config.toml
n_layer = 15
norm = "layernorm"
tie_embeddings = false
init_std_up = 0.0234
init_std_down = 0.0
lr_mult_o = 4.0
final_lr_fraction = 0.1
seq_len = 512
train_tokens = 739800000
steps = 3390
MLP neurons of a small language model. Each row is named by its layer, matrix (down: output weights) and neuron, and shows model dimensions 112-239. Each number is 200 + 30 x the weight over its row's rms, rounded and kept within 0 to 999.
After each neuron's rows, "fires before" lists the tokens most often just after its 100 highest values on Wikipedia text that the model never trained on.

L10.down407,164,204,201,197,218,168,188,155,180,209,198,226,230,138,217,235,166,173,195,174,206,201,133,183,174,197,192,182,195,227,181,231,174,191,220,203,145,218,275,203,192,247,181,197,214,247,211,224,167,157,177,181,178,175,165,190,170,169,163,146,235,233,187,200,199,239,198,253,172,159,176,203,221,210,207,192,201,240,270,193,161,216,232,237,274,173,192,173,196,252,181,118,244,155,213,188,213,212,228,199,203,200,188,197,229,246,189,237,199,206,251,194,208,202,143,158,232,147,202,189,197,231,230,211,207,229,230,225
fires before: "0", "1", "2"

L11.down927,151,210,193,195,214,210,204,165,227,146,213,153,222,214,242,199,275,260,143,208,271,202,197,126,186,205,185,153,208,237,188,221,208,153,272,164,212,186,112,205,200,182,179,161,179,163,225,240,181,206,173,198,198,234,197,130,245,195,189,207,213,213,213,194,200,221,229,253,131,270,195,251,209,211,171,215,224,200,197,212,178,198,249,217,173,216,164,236,218,197,167,204,158,287,177,245,173,196,199,190,187,206,185,182,216,225,211,231,222,192,185,208,160,182,158,194,212,173,203,164,230,201,216,225,238,162,228,231
fires before: "\n", " "

L12.down761,197,198,199,180,172,164,212,166,199,248,210,205,190,193,186,215,206,222,202,186,261,110,178,196,199,250,196,187,193,207,189,188,247,141,235,198,199,228,185,164,184,201,187,184,230,287,211,160,219,210,180,179,154,217,241,210,203,199,196,208,173,205,218,296,173,168,190,247,240,136,199,210,206,219,214,174,191,182,168,199,180,231,218,220,200,189,182,183,206,220,159,157,196,214,173,197,225,230,224,212,283,200,240,171,212,263,185,204,196,200,197,196,179,184,169,120,211,194,181,157,152,173,220,192,205,232,199,200
fires before: "0", "1", "2"

L9.down275,185,211,178,247,169,214,215,201,190,235,196,211,217,224,227,224,197,197,200,224,192,242,206,166,179,255,265,192,175,199,222,210,213,212,186,165,217,175,168,205,207,163,141,210,225,191,171,213,187,183,197,183,246,171,209,164,222,221,241,245,184,194,192,163,219,226,185,195,215,184,209,169,113,207,162,214,144,176,232,200,169,147,208,147,196,189,215,253,159,152,189,197,217,176,175,202,158,164,232,171,179,208,185,213,172,189,184,215,222,221,225,278,211,197,182,255,220,257,236,157,155,192,196,173,179,216,229,238
fires before: "\n"

L7.down607,180,199,180,185,172,209,184,172,204,164,164,195,142,205,188,189,160,216,243,177,225,203,237,219,166,174,205,174,155,158,180,183,213,205,182,138,248,226,161,200,188,164,171,200,217,205,211,200,215,208,169,202,217,163,207,163,203,138,164,186,216,129,161,192,189,223,204,208,217,250,171,204,160,188,217,243,182,149,222,247,226,204,234,187,197,183,213,186,208,186,204,191,181,255,251,266,211,147,230,179,178,186,188,232,205,166,223,154,197,235,232,169,161,233,255,218,185,219,195,183,189,220,179,196,233,188,182,144
fires before: "\n"

L10.down514,202,214,201,188,182,145,234,234,197,227,224,198,206,210,243,200,170,193,219,172,208,203,258,150,174,206,196,190,226,183,206,160,174,178,171,173,195,225,185,168,187,161,209,209,184,187,205,233,247,189,206,174,155,172,174,155,225,166,169,187,222,190,224,173,163,201,271,262,181,111,195,230,215,170,210,178,214,265,198,192,167,275,210,213,227,170,169,229,197,203,211,173,209,200,219,221,243,162,194,237,157,228,215,169,180,175,236,224,242,206,191,221,172,218,219,207,224,200,197,235,206,267,134,267,194,189,173,167
fires before: " ", "2", " December", " July"

L10.down689,225,235,182,259,189,175,191,160,170,239,162,194,279,179,183,191,259,245,228,200,199,152,192,190,187,194,214,259,249,172,233,200,190,221,200,232,211,211,149,189,206,165,210,182,204,194,273,239,189,174,214,148,204,198,206,233,180,180,247,212,200,195,142,242,211,170,220,185,187,243,258,145,226,211,166,201,232,148,196,177,210,201,229,166,228,253,232,216,236,210,197,175,146,251,223,188,168,211,175,234,161,200,261,194,191,198,166,233,171,210,223,213,218,193,227,215,195,209,233,250,179,184,184,229,177,227,222,139
fires before: ".", ",", " in", ")", " for", " –"

L3.down95,155,212,176,183,176,186,229,143,219,214,166,235,177,159,222,205,188,188,197,190,201,199,154,221,165,245,150,215,186,200,182,228,177,214,205,167,206,189,169,218,248,222,184,219,189,205,214,179,196,200,180,159,190,227,204,185,198,166,166,208,270,152,181,173,210,285,228,218,169,216,172,199,264,150,175,231,208,220,205,204,160,198,199,218,138,178,233,262,161,236,159,196,170,282,215,194,217,169,198,194,231,180,208,248,194,201,194,209,226,185,202,257,234,254,185,215,221,194,172,134,229,257,230,184,210,216,164,192
fires before: "\n"

L11.down788,204,219,184,250,208,176,184,195,232,234,193,202,221,209,177,176,242,149,170,180,201,147,210,173,186,216,198,184,209,222,196,207,191,227,155,239,219,197,196,214,227,158,172,216,92,210,168,214,186,202,201,121,224,159,160,260,189,128,224,217,219,194,132,203,144,197,207,195,204,190,150,223,214,182,179,227,262,142,207,167,160,212,247,159,232,257,183,205,221,233,214,215,204,191,193,215,197,175,209,181,224,245,182,204,245,197,244,233,195,213,116,206,201,204,237,171,175,245,195,203,168,144,181,199,183,206,173,136
fires before: ",", ".", " in", " and"

L7.down876,225,214,186,180,177,238,218,211,248,174,183,138,207,207,180,190,182,208,171,254,228,190,189,230,115,203,186,240,194,202,114,180,209,221,166,201,197,170,172,201,193,186,179,217,159,187,220,284,155,212,225,164,208,230,130,219,177,173,158,166,180,194,253,185,149,180,229,194,231,148,196,180,223,205,204,217,203,201,203,167,175,182,214,212,208,186,238,170,266,191,283,231,222,226,242,152,177,204,173,233,215,225,203,170,187,200,211,223,186,234,200,195,182,138,206,188,251,192,197,250,174,265,198,210,174,249,264,134
fires before: "2", "1", " ", "present"

L3.down487,236,163,233,232,164,186,229,193,217,224,234,195,236,210,223,231,237,199,234,198,243,183,243,177,168,185,215,196,201,177,178,191,173,206,151,204,176,206,241,151,225,223,222,244,179,240,145,164,230,213,191,167,176,202,223,223,221,223,216,193,240,182,170,234,226,208,226,271,211,240,222,241,162,209,197,153,152,185,186,184,199,202,218,120,207,274,167,204,219,134,200,206,138,212,204,203,210,165,198,230,231,181,200,159,127,175,247,222,171,190,197,202,232,222,194,220,189,161,178,188,92,153,196,204,226,255,149,160
fires before: " |", "–", " and", ",", ":"

L8.down416,206,166,205,183,219,184,243,148,218,219,201,221,184,222,196,171,201,189,224,212,220,196,216,175,213,217,224,173,195,202,160,206,232,191,258,170,229,197,172,193,180,217,184,162,199,188,178,216,198,198,153,187,208,225,185,189,210,182,204,223,228,178,169,165,226,223,217,185,176,230,208,167,73,192,194,240,209,196,206,184,209,165,203,190,206,174,182,201,170,209,199,251,216,215,215,194,220,168,200,220,207,187,193,245,200,187,220,179,199,211,221,262,190,234,206,186,221,191,203,173,162,184,173,182,173,238,217,175
fires before: "\n"

L9.down76,223,178,181,179,128,175,216,192,206,215,192,180,260,200,232,216,173,260,190,181,196,218,246,239,232,197,127,184,238,139,214,178,235,238,182,201,206,198,129,170,238,180,194,175,197,229,124,248,184,187,215,161,237,183,198,176,192,228,204,222,156,201,261,183,146,201,226,248,213,180,139,180,185,275,189,199,195,199,225,189,208,227,180,167,239,215,238,203,193,201,201,179,210,135,150,191,195,172,210,213,188,184,173,179,212,203,236,212,188,227,204,217,183,178,203,199,183,189,187,202,228,216,199,184,175,156,234,122
fires before: "1", "2", " "

L5.down830,217,182,243,189,189,203,205,201,204,187,207,256,175,235,195,241,197,186,201,133,225,216,208,231,209,166,228,175,233,230,143,181,148,203,257,184,225,261,193,164,186,163,220,175,219,164,169,203,266,235,284,200,184,202,194,162,254,190,191,172,194,215,170,202,216,187,214,179,227,223,218,158,199,213,166,205,196,198,174,177,183,170,191,212,228,202,214,204,154,247,199,202,159,173,206,193,197,189,230,207,175,193,235,244,157,202,229,250,186,248,94,170,180,230,200,206,195,184,196,222,172,235,175,217,235,172,149,191
fires before: " |", ".", "–", ";"

L10.down654,172,173,180,211,153,149,194,208,165,221,206,225,163,190,177,191,235,201,211,175,187,142,231,155,240,217,209,221,210,215,153,118,191,141,195,168,243,185,206,198,209,188,113,213,159,270,227,169,127,204,180,177,153,198,203,255,217,240,206,172,213,231,162,192,197,238,203,181,214,175,200,214,180,252,205,195,196,133,181,218,197,196,231,246,205,198,149,234,181,179,226,225,244,196,171,176,224,198,232,187,200,199,222,246,226,170,206,252,204,169,265,197,200,226,254,164,216,174,164,217,199,216,265,202,218,219,222,199
fires before: "2", "1", "5", "3", "4", "."

L8.down98,165,190,175,185,155,168,252,197,165,180,148,206,226,184,232,176,185,230,191,227,173,249,204,217,202,190,186,224,215,223,172,196,165,260,212,236,201,198,178,167,171,236,187,144,222,185,190,190,248,190,242,148,149,250,195,226,179,187,198,219,237,206,208,199,165,214,193,177,232,224,175,196,191,167,221,261,170,209,260,216,267,173,177,221,185,177,252,189,209,188,158,250,222,217,180,159,232,200,237,207,199,235,188,194,154,228,251,207,166,170,181,218,229,255,233,146,262,232,225,148,166,198,223,205,176,181,217,196
fires before: "\n", "-"

L10.down0,174,233,234,208,170,193,163,180,170,175,185,158,191,212,219,207,144,156,227,143,218,203,226,193,162,198,197,212,183,177,219,180,228,192,213,175,208,175,242,162,242,260,194,175,223,181,204,217,216,209,239,161,179,176,192,188,245,163,226,210,225,168,206,191,208,247,188,161,147,158,193,183,153,234,159,192,182,192,204,215,186,164,234,199,248,194,184,229,223,228,228,200,193,215,262,210,188,195,154,199,190,216,243,204,204,173,217,224,171,222,217,197,257,277,262,261,202,255,170,232,131,230,195,203,150,177,238,215
fires before: "2", "1", "3"

L7.down329,189,275,205,147,157,176,194,203,208,268,186,163,176,174,199,151,174,193,152,194,278,174,170,197,204,200,205,196,258,216,170,194,204,205,207,161,222,198,195,211,151,255,114,222,173,166,262,164,195,182,200,206,185,230,222,176,206,196,181,215,213,172,200,149,190,214,174,196,193,213,235,220,222,262,262,193,175,236,244,135,198,129,203,208,233,144,169,227,187,197,195,218,177,206,253,223,202,172,210,151,228,178,198,250,187,190,235,240,212,202,211,252,214,230,189,215,136,176,221,112,224,203,209,162,214,159,198,204
fires before: "\n", "-", "ues", "ie", " |"

L8.down283,220,198,187,244,231,176,114,187,206,151,180,172,213,160,202,188,209,150,180,184,178,203,255,148,197,211,231,227,157,193,246,183,200,239,214,170,203,190,179,190,221,242,184,158,221,256,210,240,213,183,217,169,183,171,166,162,178,129,203,207,192,211,219,136,190,211,203,213,177,205,180,131,140,207,213,237,231,189,236,201,189,204,260,186,221,255,230,215,196,238,190,165,250,172,203,195,165,207,183,212,191,195,208,237,159,201,203,198,192,240,198,159,213,180,223,244,249,223,179,199,224,183,171,162,168,202,299,228
fires before: "1", " |", "5", "3", "2", "0"

L7.down251,182,223,214,261,186,163,227,159,180,235,131,186,229,243,222,236,199,199,190,181,182,212,193,158,179,235,153,220,224,191,145,214,192,202,254,214,171,218,166,182,156,203,196,230,176,134,193,197,123,215,231,155,250,172,203,245,198,199,191,221,194,157,192,190,182,188,174,196,262,148,173,181,168,202,175,189,248,192,233,167,165,227,179,218,225,204,192,225,194,249,239,211,201,201,220,187,204,218,224,209,198,195,233,186,178,196,242,191,235,233,188,229,198,188,163,250,195,201,218,250,205,237,144,196,182,188,197,152
fires before: "2", "1", " ", "3"

L7.down668,231,216,157,208,213,201,189,237,236,205,189,174,194,162,221,148,205,197,270,172,176,237,186,161,145,187,184,243,149,200,242,208,189,195,204,169,192,191,163,239,161,273,208,225,263,147,239,220,200,223,200,170,261,190,172,198,238,156,183,220,172,205,203,210,203,152,246,199,186,193,228,189,230,196,237,179,222,174,220,179,167,200,195,144,214,198,176,197,221,187,221,159,214,209,162,239,198,191,192,255,174,152,144,264,196,205,221,228,192,201,239,163,207,210,180,145,200,238,192,265,206,244,160,193,203,194,189,191
fires before: " ", "1", "2", " to", " the"

L11.down225,221,200,248,237,241,196,182,202,278,237,184,161,239,247,127,148,182,203,221,225,229,265,196,197,241,225,234,204,176,183,183,213,146,185,260,146,249,206,215,194,178,176,203,197,205,229,188,192,246,238,233,242,199,176,203,130,206,196,139,208,208,147,196,216,126,224,248,226,208,203,189,196,180,192,229,231,210,167,188,207,154,231,150,197,258,210,150,207,178,178,243,237,199,245,221,203,190,210,203,271,185,148,222,197,149,214,219,256,221,181,152,240,190,183,134,198,184,231,176,229,154,271,189,190,158,250,184,196
fires before: "%", " |", " v", " (", ".", " the"